Part of a small language model's weights.
Size: 26 layers, 13.2M parameters.
Architecture: learned positions, tied embeddings.
Training: a variant of Adam for these matrices, 552M tokens, 8429 steps.
MLP neurons of a small language model. Each row is named by its layer, matrix (up: input weights) and neuron, and shows model dimensions 0-191. Each number is 128 + 24 x the weight over its row's rms, rounded and kept within 0 to 255. Numbers have three digits each.
After each neuron's rows, "fires on" lists the tokens most often at its 100 highest values on Wikipedia text that the model never trained on.

L8.up749:159122109113122158144140097109160121145149136059130153111089143141173150123146145137165122103102104176145115090085140170153121117093120081123137116163122130122200116131130138168141161133162097100153123133125157143143096081113121093128109157107118148120110114132126137112143132165164110081131151119114122160113118097158109143163113134109110157127164078121129113136174084149166105140109120108118155147143157126133089118100135087180132118107121148119147104119154114116122115093150123115142168125153113133121142142144134123152080141144109136184070144153150115131098133119125139114
fires on: ",", "ther", " and", "oung"

L15.up701:121125078126098102174163159131171169116150120119130172095109160128133124105163183138156071138132100140110144138079126111069116108142183125112145106174119105148138162108147113119128124102121117142129143143131122149157069112083120112064136119147121157135125159081151099136140081110138131131139104109135108132107139109121130131164118134101096158102113129117095148146104122099128114141112097123166126154130131098130114077186134122137135107140106131142117123127144169144143178093167149136122112163102132140146129112129135133121159150128120176156140113167143101136109143129135119166
fires on: "ot", " |", "otes", "re", "-"

L15.up26:104135133146129161141070105088140125116105116139138185096112141151120153153169136146131130136096108127109161122078070114117115140128132142132121137123115140112199142133124159178109139147146143125160077134109134112149082139160127134096095145128110137122155113139128111179126147130150117171076151130158122104103147148120128117233102128102124129081123112128130108147111101109146152123095103130132162131096149094117110134115149102128132104115102079132087100144143165150131142131147111129104095126162107129133133126178144141106126134110129106093132099110142143158117123114136173146
fires on: ".", "g", " |", " to", " back", " b"

L18.up187:069142130125111131121150102116141103138103114128131121082150205135118176148093173157150101168113132148151126131120150134127119159121068128128111146127106130120131109133115128141095126082088146162140128145104083126158124159153148128070129146113095115144164100134119116124084116107099132111112128123108178149161144118127153167128102161107124137119075124123133104155125092112142155134142106107085157130142130107110141173136163086103074171130097131084152114150100143147104135123117093121141168115129118108166129150144138144110149126109162177120151146141146146163111153118129136124
fires on: "j", "a", " El", "el", " La", " la"

L14.up734:123121136123136100122154141084148125186114130094128111112143117134147145171130138183155109151122115142149141108130171174110114108127128104183144115154106169140100103096104102128127129082126118137121111178146077086164096118136146145083096099115129116110141157112138140133126127106109189155170133123108116134133114094100132146114106123090119142164169154105128109122109130114110127130129093100098092105142104180111143108160111108136073159083146096117148130124148134124121164131121112136090128142110137100156156148135168130147176158120108149123158091111148125125127147141137192112
fires on: "ion", "ine", "as", "y", "o", "e"

L8.up222:113174123124147144149144066118142136122124183117124114121162100130116120110083098128129158137122148132168138093122124152135073121205110114112141170121143112144138167113124110067109136092132151109130083121111137096135136157145120137131093147148145139125107121110167110162154120109134098147093108100138122126125131149093083141143157117119160126109109112112125159102102100132108145131111148142133137136184157162124139155076147132107061169086122120157148107142148122105142133084139121115148138114134106085132171133142106104136168121075126145133098120134161142150111115124133173144
fires on: "vent", "ust", "stit", "iv", "t", "ourn"

L4.up728:088156087109109109148131121103140129127110123116078090104138119114107160148112135124136103162097113120147124132128107098109094097139124098141140085121150051121181096148119125151135099162120177192140120163135127127141136142098072066125118121122130098066125151123162118124118156116168150089114147144144117120111148137169151125134137118101134108152096159143114160131128140153099139117175128096122138136170163117126147128126126134151120136130134143117155135157144110146135125098149125101167155178116147163138132136150146115099107108095136162172130123111161131109079148120160166134
fires on: "s", " offic", " comp", " eng", " char"

L2.up306:179113080099098089138158102108122156156096156084115106117117172133096126103130121139134160143160124149142122150145167167133094151155099140109127117125113073090163104132130163171088120147105105144134175116130090106151102129137120119118125098161118164129119089144172068098111145158127164131099144163155148112145125173118111148135137108111152162143126167146103105109100111140129117108129120109137118186141136140132103173115163112143146117111111097119140106130170118117144095139105075131131123103082101113136154130136100121109094135109171143124116115146111122150123117129107169139
fires on: "ct", "ceed", "ced", "andid", " age"

L14.up408:130122114095105113116126093112129095161105132180118138120090108085111159178094119140153149127087143140126122157116097126109142105146091131142103105139160111121125150087117100139137133125119150139116091119105092111176124102162117114094145126142127105118134118098107112164086086115101160135176153107125171126160135166126133155109123129074137094132121108144137098165132122127164102157100146145102148150130135128156090120098143107138130118066111131143190110153133136117120142111114145151137176134150131107091160142116143145089161139115147169117137168121145097183094170106139152144
fires on: "z", "a", " Z", "er", " Fran", "j"

L2.up543:128157168130097143102095114132135096132125124143106112068157132102120120126158147149100084139043127131096110109114140152132108168107160097090133105141121175134165149133096143142137118088108131159142087156119120121113139143126085123101085129092155177127133156102137141145160144115112164090173082193102138133141136127133115113141141120114088122073115120135136150113106106095124129155120103143154123147158119142137131108176118131168128162109124102121137140129098155151148159122162149102136142175139166137121098115109111116128115128159101131134162134115097186131118145113123131127
fires on: " cont", " prot", " det", " crit"

L4.up0:111180157118092121128151075131134121134051083134112134104128131102100129102123156146150148071137075093145106117131130158102119141139157132170144129112113119180160130106092124091115141131139106153136142136144139139136114110093111170090138117120138110085129115102167078146133090125133108139125123128124154093141133109164083116138119169140107151144140136141132116134121103168142153145143177100117125168172193150130118140134132136112143117108137123143134119108161147155113124147147140113123144106152115153149141127125097119123148106092167141090116123184179099121087143113085138140
fires on: "fer", "re", "ference", "view", "ision", "ced"

L8.up94:120128128109157148159114114140117121126120104126068143125132145142143101139081171135122132117126134114080125076151147157159119155127159096116146156196120128108132120145124096159097144148161158134137135155133115129131133144121081125130134135138126135129122163131162094127146092088117172138112150100203170133114148054087127132172085147067142114126107136097123141136131142104122125142124156145112103124171106131095122088147109136109123142110141090129174099133090143114154157130126154111119149125135094132120130129120108137122155140103157141107135152172162095133170089110160131105
fires on: "ing", "ed", "s", "–", ","

L10.up295:112098084111138128136118149114115162128093138136129138172132156131136134130149168136122159144166118127115141129123129128154120168179136137083132113120114130153161105060171117145085150130143169131086104139160145110129120110131129138133136145140130093145159169144112105134132122161155084112133140103143120130121103150156133130122170106104113090164110120165152078122150139077100140131129071139096128135110095157121130120110122116133152102119097100169101102115161108126121161122163152120074155179123143113108176136124157121129165140141106164143124079083125114130126124119194146109
fires on: "ight", ".", "ing", " ", "0", " at"

L6.up307:121187122112103138137140128089149119146098138167134134112085110151112146149114138143148133106098151128138128136116085147122105182112104106146152127174112080128158120153121150125097126102138140142140133130118182103143131131134096110127112110091122099111183162128137160157099141132126137129148139135133115164118120108099154123129144111091149197112120131138126132128143122141108137124155114170127125118133130147117080115170146118159103109132085111121111115098172212145179091156138104116067114136125134108106123081151166157098115160108145123114093131125113117110148135110120179169
fires on: "\n", "|", "1", " |\n", " "

L11.up551:112123106115160126142146119124125107194133118133150152081115127107157087120096169124142133138108144084093137125124160119100105136153097105152135183132153134133155154134153085155090136152147153100058090124149159122149143132127108142140150126126128125087125156110139101171148105129138148165130146136148109115109094134136132130120118131091109143060096117157123103131127158101114107142123150154121103082176119152164102123109090134160125099113108080106108120118127138111120139118104108105131144109166137137098109159115140130102150129108158156129124161142135099110190134089178085139
fires on: "g", "ation", "s", "ia", "ing", "ly"

L7.up137:119123136133091120123105121117124106160143118083115143165099134175131109124123128133127132108088106103108085107118106151155086093137127145123158086152134147133113106099094135140138155142129094162122137120178121156120105125109100134114152114124135168129111096124124169115118128081121118155151145091132149161133104128108163130108113131108116115143154133212128147108143127150115127145133169118149141182079152154121135101147175132128149137097162113166091091078175149137117135111135195102114142176138135147133132114124161135115142116124112146119125159099192157137154125145118130078
fires on: " +", "s", "ing", " time", "–", " year"

L4.up345:139132121120133122100134125116140182153113173131166129127113139112147109132141120114078111097074097134181130157099059105114125118090063128152147136106103082122157102113135114149131134140143115142143149136174109129138153140133138120158109155109163069142158096129122151123177144089102042160137149168158104132108171139165108159123135132140126169119114129108129164129111103142121142159125138104109107143152149149119151108159163160113134127104153147144135102131091140126161133155120131123108086106135121111135105090118126163133097132119127118113109123117173149092103117114122138125
fires on: "in", " Min", " Mon"

L7.up760:098162132126101128156116115133149125180108158150104114168101133177111188160115193131153118129079090181141154106144132126129128155123128123119142094172099114099156125133122098154110115084126148164130176145167120099167113104119123097087098137120139124109176115146125112107079115151119093132115102158148118126125114103124098143145138167099115167113144138104142141146132096155111130151129101136115108114166128141133108098175125135139147145130103109166144118117096148133126091135187107149122133134083113135162119137138166124113125120163102138135117149141119101173141102099165104138
fires on: " |", " |\n", "als", "%", " ", "otes"

L18.up482:124131147139116159146134139138124148123091087163157179152103134115093125124147144092126079112075079136143137134137132142119152148112156122168132115110102170112168118113116138167116126075131079144131136172118149167171119137105119121120121156155137134137107091099113172120140128142167141117147137136125159151122187168145150142098121135073089138173096116133126112080110148117123111137130097121132139152140143117135133114113136147163161158101114134130104092100124145125115112143114093106129175157099125102140139130105110117100119114080123171176110173126114110149092124109182110128
fires on: ","

L18.up747:132152126144093109137126141125145164113116151170143145128097171148099138142111177136096113094146030152128137129101131174132120161088157125117144101125112165130134131115134110123121121132128133105162130151155121135122158132139096100128106122126127147138153111109148151127133108120129157105125166188149149123107144114122106127134166147113088187165123114116130126099093121147175135127105120106138135150187151137121135157167130123124133116138077102154129141114139122138103105126176102091100139086151112132157098142123110129059109131127164147089113113138098115104099106064107112130
fires on: " inv", "min", "v", " ch", "m", "ex"

L9.up495:114191137136126087114126161119132141156109131167145147126123112130104122115147139133132138074107106175119128114146144159132143144121125125181168123177158127100127129149109137129112126112090096146131129129108130098125172138135124111099107098143104100133142098113110104131104142165092102172173174122111148183105165107140100125109089103112149197152139131110109132107113097129144136129095137126112128106139095165109163147117168185098129115110110099109114128079167140114083096080115102154108138113138148108162118142176155137124152122124133151108102138146141126108101171115111151144
fires on: "y", "f", "ce", "e", "es", " stat"

L2.up192:128106092137100099084114141105135103149143129166127110167098118148100127090122137175106157099115113099152112116195101132117111102094116136129137146138122098151145128105090113136114179108132134127111069129179095113114137086149133141137116112108116139111146138140130123101106139118130132169124173150078137127115120152136146127089090143139190157120141139162133131135106136151113150127127104107078132157123128129173117155164146111108145153101111121157090115167114132148119091134135098143159113097162164138164125149133096128125143153146168134066115136134169112165088124134130176115
fires on: "ity", " there", "amil"

L6.up74:167136153115124115153113121106150145141075113146140134139132118102122128130136131082139117139111085150134145134160114155133135171109125137133137169176175119128139135068156148161126144090106125119094109150127093138117141123179099117103115131068160119105144167123147110131137151125098121144132118139156123159128116146133158113116114126145128128075132103121127135103127089099144121143068122188060094094093131151137138121128161163125146121122110090152095111141140146162076111110141095133110139132131088113179123148147156147132174126092093138113119105101105179121127111110121170115
fires on: "e", "ic", " both", "ing", "es", "i"

L14.up503:140106140076118117128125158083154143158145152176119123139117129133141126184102146151127114150105121110136129132156135104099113053107144165163157156151137101146089121134124077106140142097147126116099135162125147126189136144090135134102138138167115103149120135099132139117125088119133141126136123120170145163116127133113171182113139135159096147120128058178136145124092094115132118168126130110142132160150105135095101131120097125127095138116143129116134099149110135133137105107138089125170132142135112101137110115111134119109141164131112138154110165073189140118146098087164166135
fires on: " N", " S", " of", ",", " War", "res"

L14.up189:106140110064168165154146128126132153164121131136156129159091133129160092143150133157137127160099105129099079130086131125134110097129091176099152114142163115111140112118141116118115142152135151124120145110083136094171136127087132144102141177109120101166143125121123145133134130098139121083100136130169149187108167135092151121145127122123118115158096114120108114138131098101114117153130097111165165134132123137098129074135075134164108158133170138107145118109124163117147151101109100106140184125160106133102151126103118146120126147113104169173086135119149125180161133098141126121
fires on: ",", " fl", " R", " S", " Bl"

L3.up174:108126091120137082097109139127139154153125116092083147149128139112122173147117133169107164087124117164117147123140152152146121074136090138145138108152127071210136108068116145132109165157113155110113128131112128063115160140118154155152132098136115096135145092120110114120149138119151092130128154141144139115131144141119130080145131082129154167143182136148133111086109092129109139153126142122127137146112061138165144155141118093120163156125118136134080135079147132151106133094155115132159116118147128142151136149096134078139126122154125143103125131130166139140122111125144157130
fires on: " there", " August", " war", " War", "ire", "ign"

L6.up263:098118124120175099169108126140121125166114116143105116128117167168117168124129156139123120136108075098127079108127097124168118131179163136105118111150103158131118152118154190145132154128157138095117136123145109141126150111120156144092121117079149133131120146117137115130103146141104096115111128142197146144149120137118108147139152115108070121136110163157125114123137135090160125120107154099150098111133113140134148133176093145179119072109121119124139112108163125102143117125190186088112175134150156114105129134101177102149110147142140165161120127087096127119142110118110137125
fires on: " ", "0", " App", " Total", "s", " |\n"

L18.up27:130143114098065102174138103153146158148096150121102143127092110142164136130119131123118131112090084103110113148145128138118068133095153126101128154150047139140136111118145126188109118110173060109079156153113102081193111132140128180133136155155147098129123132137162141125147131107117149156137126128140147169136148135131146141116112157104118134127152145090116084098151127126096121112137138128133087124124162145100109116129120085173121132132120137160113101147141156107139122141121099090112154140137127139153145158112143169100107152126105151131102150109160101159133131098132146114
fires on: ",", "-", ":", " km", "us", " "

L4.up206:116153145114171150136131128149140156116120135149136139162087104119125097168119131122089109162113087125105120139116101083104146146082135167120133106133149119120167145080124134181125134130126120172069110131121104116135141087157091109126119124146153107131164122112127118111089140151144147130147132135143151101116203143187105106137129148142086122107095141170134140130146102127124122144123110130141103167163163112136113096096108084107137135112150124147183098161119146113113127079145119138155164157158144174096122120163117085110149146130133144168073116131158158116124144111128127140
fires on: "s", "h", " wh", " sh"

L2.up642:141114114105115138131116110163159174149138141143114108101075156109152115137167140138101100118129130161128158135083106122122138136109099151142144154118075112162137152122168081148119142135136108125143107070171128119145156119143169131162119153122153124136134145123121075130121119117143101121143108167138147170120124090120109156119138100177148170118146126096138088149081156123164127164092083109082104152138089166136141110173135133177086128106143133140107099134094141124150137122150128115083097101144103167124116129148119167152124174129104147115113078161119146134105128129126134123
fires on: " Rep", "min", " Min", " Mon", " Dep"

L11.up1:131119106153139159142133127101128117158122103127118172094110130160118121122126135177128151175101148168135135137146123103125098153127112120122118157153111092126155142129156120157096134137160122184108135146095112043160132079142098095100128105139108133105096133129164136149119094137110135167100136148178105149148147125110122123177112076087112110110127128142143114111134110120121157108129129147127130132161087117097121172195100111123126104091111130129133095109143180158142099139130110112090092135128158102130110090154192113103122146103114143122129169137131111143111139106147163133
fires on: " ", "|---|---|---|---", " |\n", " P", "ate", " G"

L6.up565:130140128111134107121134135150138107141150137179114142119114078167096114141091143160118136123055129147126086113118087161159170128165120151105129116134122153153138124065111173129129183110090144182087144137141132134135093137115123106135116146124118096098178166161109105131106161160134081165194125141099117130107140132131128101140133120139139121121083143130119112125132110141151151123142137122081150136183137150136157098170082128109140142118137091120124133101138123143103054130107115138117096123094123133138120147126124143106144117135148146101110164112132147173143089126132128129
fires on: "c", "p", "az", "ep", " |"

L10.up64:121129143113173153128151146127134178140099108148144166166074116120114108176167121096118085133147084159144089127121120117117102143121087147110127087107108101155159145092128122161116108109158117158081115122111094080136131106132138145115139120126136156160091111111167142146064143096127140163106136124154165188141157117144146156168111142084142101103100129134142136102170158118130147125103086198114134148126131140160090096112091120136116120109116118122130097171125149125106129120140119149105134139141137114094131139142146116108112142112097134148091124146135166126157143123146117163
fires on: "h", " wh", " l", " |", "."

L15.up207:107138139174106166117070107124183103121071120130138141144105174137109163125081163156125113114137096144155171095105161129132151139107132097131117144123095125162122115137096107117092115138121147109137112149115184086113155139115129139126104121092139098094065151138132126122145113117150147108163165116165165126128122083137123102155109141111087142128125129101129071142124116149154144126157139127149168138161177142136127122126133147121103119074099118131123120127129148150120144133152134126115162169143062110136109156144119128111109162110102185113120150159113129130128152124108174110
fires on: " inv", "v", " qu", " adv", " ev", " prom"

L9.up138:120144112130141130128128137123181109169121154158131141162125109159135097131135148158081099086150193123150161131094116109145134086141132140083155161168149110177114136096114155103122104096117166109126116119145114135103131152123125143134091168110111091134108143109140111108128092129146145116141151130191151165120132109097142145118138096123176141145106104134114117101088123160149140117090167169118132121149111158137130152127159152124094110105146097100120093108154133147094153125102145132107121136100082134131198139125095132096162113129111153098112105110163164138090128106117136098
fires on: "n", "ro", "v", "-", "un", "ut"

L14.up644:094162111157153140122141124122136134142104130083113113159122114149136177088140181123135109146144089133069114149121107110144075159146077092127114122090089122115119113122126129200094107126150121165134137143118138113137080149152095074143116137134133104126119164124134147125124124157145155152133141121152158155098132120111115120115107141128103147150094106121129065128132117147150140141112114075105100125140144175158109125088123163143081108120127095114119089135171118112101150082165135135116151142191115128158153134106140150115137101134136134118105102105142148117134114116184130112
fires on: " $", ".", " '", " le", " ", "ct"

L18.up37:134177124135127149123117076143135088117113110170131126095144102113135102135121191166159109139106156096123099110140121126170097110168111141166101106103113152135132152152089144133140090126156130143149146131147120178135152128092140119120101125129101104127098155113115106143139132106069081130165155142150155182108168098110144161185134145120123128146107128155108147136097121155131163114139114095121157173159124097159081104151135152149125148154121163110080136131139147095088125113142128111116150173078138119121137136143108149116102142148137140097117143128158099095107123140141115159
fires on: " |", ".", ":", "r", "al", "av"

L10.up444:125116103146143134086095079113137126125097157162184128106102142155147128149121161108121141142129129090143106129088106108141137140112129104131143159105125148171138139085143096142126154108179144098142110146131143113133128080119105121113134192042142143074123163115126133121107109107106151128164118153143155116130137158129089117088166136134104165092128088153127131153184104157132124145120171170115103123117130152144116142121148120146148141103151125150105094118137152157115131128173160112119141170131138097098166131081139107126145135110153148139112116110126182132111124120118162102
fires on: "i", "l", "in", "on", "oci"

L8.up73:128196139123139121148155138149129128144142116135104110140100115148156146155148175111130067133103103170127097120126110166101125130124101124146135096150132128122154140124086092101111148073087122120119137075168102086184114060145116115143106153120125139132130155125123117121076123093103167149143126170119154122112082151131134114144156149082109144159141113106126149124121120134181104116104130109106159116145123142155135133163118167173091160109127123116157155130135125105134092120141101143123127152149125085121117135159182084123126146127121151149141108144148114155146084126097125108
fires on: " ", " |", "|---|---|---|---", "%", "er"

L15.up634:094158170115118139165155114141154139138115129111120162126045146171202148125126109090122122100107120119142166146131083161112083118093135071137149139156090134148168102129093074136139112120129063106084099132135138097148115143138111103135141129104143125129087099099111130119117120153156148146139160117138147166141162139126130113130116126106114126150134128120129097107151131169122126138145135109122186146136153124121107119095130119126176116113114113196135083100149159142128129122154102100109123139158102121121154127111150104113105137132091127141115135145120109164097130122178131131
fires on: ",", " of", " "

L7.up654:115135155118136095096139130089175148131151127122133126133114117140135109132098138128148114161124156153120127139109121120177126116125163099167127141137132070129115115111128107105139161138136153092097164147142109150139133108161116078143119123139158142097142142126103116121127116103110124182142117170146110072102146098134086092169162133070092098116169128184116108143135151141154114131094145143094131144124144144115081080111122158093102116100107135148173149080154136126141140117141161151131170144143131146161121113094111103095085151136135137132117112187142166116102134122133177146
fires on: " ag", "id", "ish", " of", " to"

L10.up658:156183138115133138108176137114192156126111131150109120175126118160149143135112149132122113105119100107174139093097124113110142103108091133112127071161111127142102152135086066151134098100118150101096156117165161118163098121097143100120110150104082099133110177123130109114122123130158134118139163131150120145086136120156145142128129186098142114159135118104098170130140112136116106072124120172116158128147121112124119134133173132120095161113173092094110108124099149140141094126117132158173154109120130111154161121171138142120132109122114155112114135143106116108151098090127113147
fires on: " |", "ina", " ", "a", "ain", ":"

L11.up738:130127156134127153095170090136127129112079103133124123104159138164130126140126145162157096104090130151146143124149132172138127146153122117131120114116106169184134126135143156151087154145129147166159098172165164117126128160110130143133051129134115098146165121137109122122125121118102119149170120160130134153092098096106128110163075116125146121164143138121108096091119131113140144156115125138119104092134105172144163133192129103189116139120144113097104118163180133142090095157108113140111130093095095080143124136120135177114149167109118130152116126122102101111121117123133120130
fires on: "qu", "o", "al", "ar", "e"

L6.up536:090178153129135179125165071099152127134152134105118151118118128171119147103132174172103101147123096111137126128096140141099135120120151162106136119138138120125139139126133139181109118124110127156138153149118141083163071090134130082107135126124127142110147142119104095148111124113132128103150139116122131134116148125164141124178120133153066143126099150148124129140101094133094165120093099140111132114174174116106136122130114136129146158113105104099112147092175185167121134132147107134092090122109108148136129129164184117069126115153131130131125137095130092115163113105173158163
fires on: ".", ":", " list", " |", " St", "ific"

L4.up738:089138101151139131111127115106127150158100152128161152139142176100114153090122123134112088091099123155158117116119130102116097143089089157117121174139137116190133158075134105166131120107129153107110113103139116115159144142179121147118123147080141153102121097118166105112121115084101173098167162136147187117114159110143107131108184112168101152121080134123139084124120150102127097135107184119134088106137141138133078130125127139136112084130136105131133126153121143146104133126154154124118131143162110151108163092148124119144151125111107131136155131140123159178137117109172132123
fires on: "l", " L", "g"

L8.up435:135135128125136117164111131153124140127124158160094106168135128139126155107169136102106143143114111072119120157095134065132066122146107158080140163137113110170117133096137164107126140094153157146112113136139142077104116132140143117134128145131143142135107144102102155164130138128094162176106148135193117114119173148132153059111117147133110100099080145133144132115114129084146124173111127140122147138147113135168116128137171148133108116115107137104133126130128152116145106143118087098135159133141123091126181131130139106165148131109127152150078118196095124122107120092168119137
fires on: "ree", "l", "ro", "r", "ra", "o"

L9.up711:106152154106101121143159116144194133164137133141115163167096120115130123157142097121127136141126115163121110113117092124113143107104150092112173117161120134097134170146122124151129156106120133131171152119096137091101135146104104067138109147098102091124119132113100124106051150122161088141183126144143122121137159145182160104165134109144095135129108137156131077160092105143131133137088136145122124108118167102135122109104109140116152133115138096171120114157155141168115135128149135127158141166100096166161149081145140148100125132130142126153118142104151123139172086105113127149
fires on: " and", " or", " of", " /"

L4.up627:124118169090158117117129103181145134116122125119094153116106135147154128154112130152139109119100109110155164118119174131091103119145152153108140092132125138144140141091101151138092143097108123144123148153150088109128110113126154117101118143109116137111145152121133127133137161077150139131149162122172148110129134162162125118188147163129103103121108088148112130136176118133093144180150103114139143126141148108134106106128122103144110108132109114104189137150115096121075136122122184126116132184119114107128136162159103141111139141096097172165131138178139178180123080100139118081
fires on: " |", "iz", "0", " v", "u"

L10.up560:130136112135150169090145105166145104115136126149168131148096147117182162109130101138145103133119123139156145138111134109132089097141094114109131129126101145181142135099108117143106147097103128137143102122136114107130078089147140103120133094067158116141099150148175104160128143114130162087177142158182121148120127169156132115145150124095167130147111133118117129110154133099122096142149091131115119145159120160111114120129149094131061131111156153087172070132123152154088102104116128133160140120114135098121148123153156135152146144139134170151109111111107176150156109101147130090
fires on: " f", " |", " inc", "u", " dis"

L8.up314:134120143067132104124189139120158153144144142102085119186108119131147136163122156140104112118109143165125148140126111130172141114131138135082185149183124105125090111100134132098146128080115146097128149124152118114144144158129106079148111131177107107105120096105159118093115105153128145154147141141106125161107145094124114083127083151075109072103097126118125138179112150125154098124113144124109132139125144132076090081102144104118162130111144110151163141147151130145142104138150139136157152135107156156149177136127122117134088121134150114145140128136109136141134087118152101138
fires on: " of", " and", "ish", "iss", " &", "ail"

L8.up291:095173129140185152123143087125101140112115120131099157126112129183099142121129174135083173108080105122102113104162128138154113142148105115142148088167105146135164151089139100118074125079086137163122163135130133134122148154126092110094057118136098094097128120126104132111110147144136140144167145159151138110122147140129128152125109151118170117116100158119135113145124102129128161094147152145132118109157174126139125118136160125115151153117117078152131096098155153146125115153152143102110121097122109153136147135157179127094178141114159129108136140155109136112127101110074123121
fires on: " ", " |", "p", "ore", "s", "ond"

L3.up423:122156208104161146124132134125132141132115121129100185131096147160133119156108141147156135138125115129117108152097134132120121089098074138099135141175177117169138119141094146143141159128145144126129156120114127139117135124116149126130143126079112099133138173158116155140149157079065117110135156109155104156122118080179111101156083115158153136101140118120136153139145129100068113137101104146101105135123123132096098102096121163143141139107135106142135094105162168145111138125145134119105176116122132092133165090134125133130107129113135127144082170142122137129190098108139099144
fires on: ":", " all", " as", "),", " the"

L11.up203:104123159122116110093102105128134138175115117136145133087129165118095140149097117156122061144080139139152122128118144156113146144176062076148161077111143135134128149101135129147125184054131178168113131111162119146112111128116129140096126185110118095124118127142124132153138110074128149129142144135152120129122121145103148097151129117137139143158149131118137102118091134145151149116104131107093133116148145114128122123178145151125125110103161119157141127155160101123120100130168077123122111127124096093149191158112151153124136107077132131079110099117109144110136130121145140115
fires on: "al", "ar", "ive", "ent", "ition", "ic"

L18.up539:112124140136142111157141150110169143123098146164130123113095137106116159166092151105122094098131148101089126091096161088100126109095151144113110136152135108141132123107126146120131096093189125102089110133136142098128136111093115142138120183145142125150102128112143143158109084144121160153114152140166138103114127141178128122127152170122112114142132128153113112121143122126138116112110050157123176148165118102157101187109159177151119104104108136133124116145126141157102125125111124103131169163079174077101134118120128103104156151120113129153108156121106150130180129124121172147
fires on: "r", "o", "i", " N", " not", " only"

L14.up661:105152158125155116121148101084120120115121160138126143150120122112131137132135159145124155163079145123145126107072141109172140116110113132115126102144125173172113120130087145181144091100123107151151107116172127140107119141103125139148095154123097128138097171182117119132100092141094105124164170123137191177109133116120124150159125143118113093094144090162100104122181131135121147110111118102134149154156135158092117102123129133127108113119108068054111124132138107110107072114133115130132147088102118133137138106128109156144112132161094143161118116155136140166089107140130140129
fires on: ".", "ell", " |", ":", "ill"

L3.up112:167163154135118173132148124154137166117130138147137105090145106131138092207123131135148124146095108141119133164119128095160102124111125079114121101108134103113153115145117147146126074144099150144152106143114097135139140155117099118116130089176160085109127149116151173127132098171136143082110095162135165135127158158133087140139170106073087129115077122117104178133116087111146153132132131131090136106169128114147111107151141110119100128140146123178129097180134163148108122109154113132120163149115120130135123101157155149140107127158136140115147102144156146145108137115087118139
fires on: " by", " det", " gen", " Sc", "rit", " cont"

L6.up129:121154119160127084158113102126134115100097102158113160144136109118118146110144134123101130078120134099129133117138154151133082147094148147166141129137124104199178105120131135104113142167119120134108103142146150086141145084128101135105120161135112121095115105134170134120127092097106144129093139143146134166139151130154095115123115108125165158105126129169118161114109099176166142121115154098087123148157116143159134168161125133110120132121138115177113105139142156129126096154174097118143112115134128113119158122112145074135131133147143152076095143216159102126131155134092145100
fires on: "re", "im", "ced", "e", "it"

L3.up14:135184093102115131159134118130145161144125120127102108121128160141132177162133127112128092161128130122134140120137105151154108106138090152077125110152172118135132127131100129163128112176101160127200143104109163085110154106161107102143138100114129165095101144134134095147173175107129152096160158118148120152117154125146129110158090071063149123136092140111111145128107105092125122111129180131156147146146083126099126149128167148144122138101147115125144126122123156138134133118150105093194155125112107103099140140133140118123114140161158133132109169127180134105151125115120132118
fires on: " part", " count", " offic", " serv", " eng", " class"

L11.up751:146160136153106131135134123095125113143080123197132132097125084138130123133079092148142141146079102136094145113139095162123115134150159125105164149100165149154128115085136129110109169106132132135111093102126129117134124127104116095173091122103138149102110114139102132130125135106153119162165133140096132130113166122138104141158103131133171158139077147165134125112119129157135150120096137140118122150133124126174127102156135156115105157108128081121175095087138191127124104121150116148066097114143135123087135137139109118093156126104120130147115160159178133085150095147160126085
fires on: "sp", "c", "p", "uc", "g"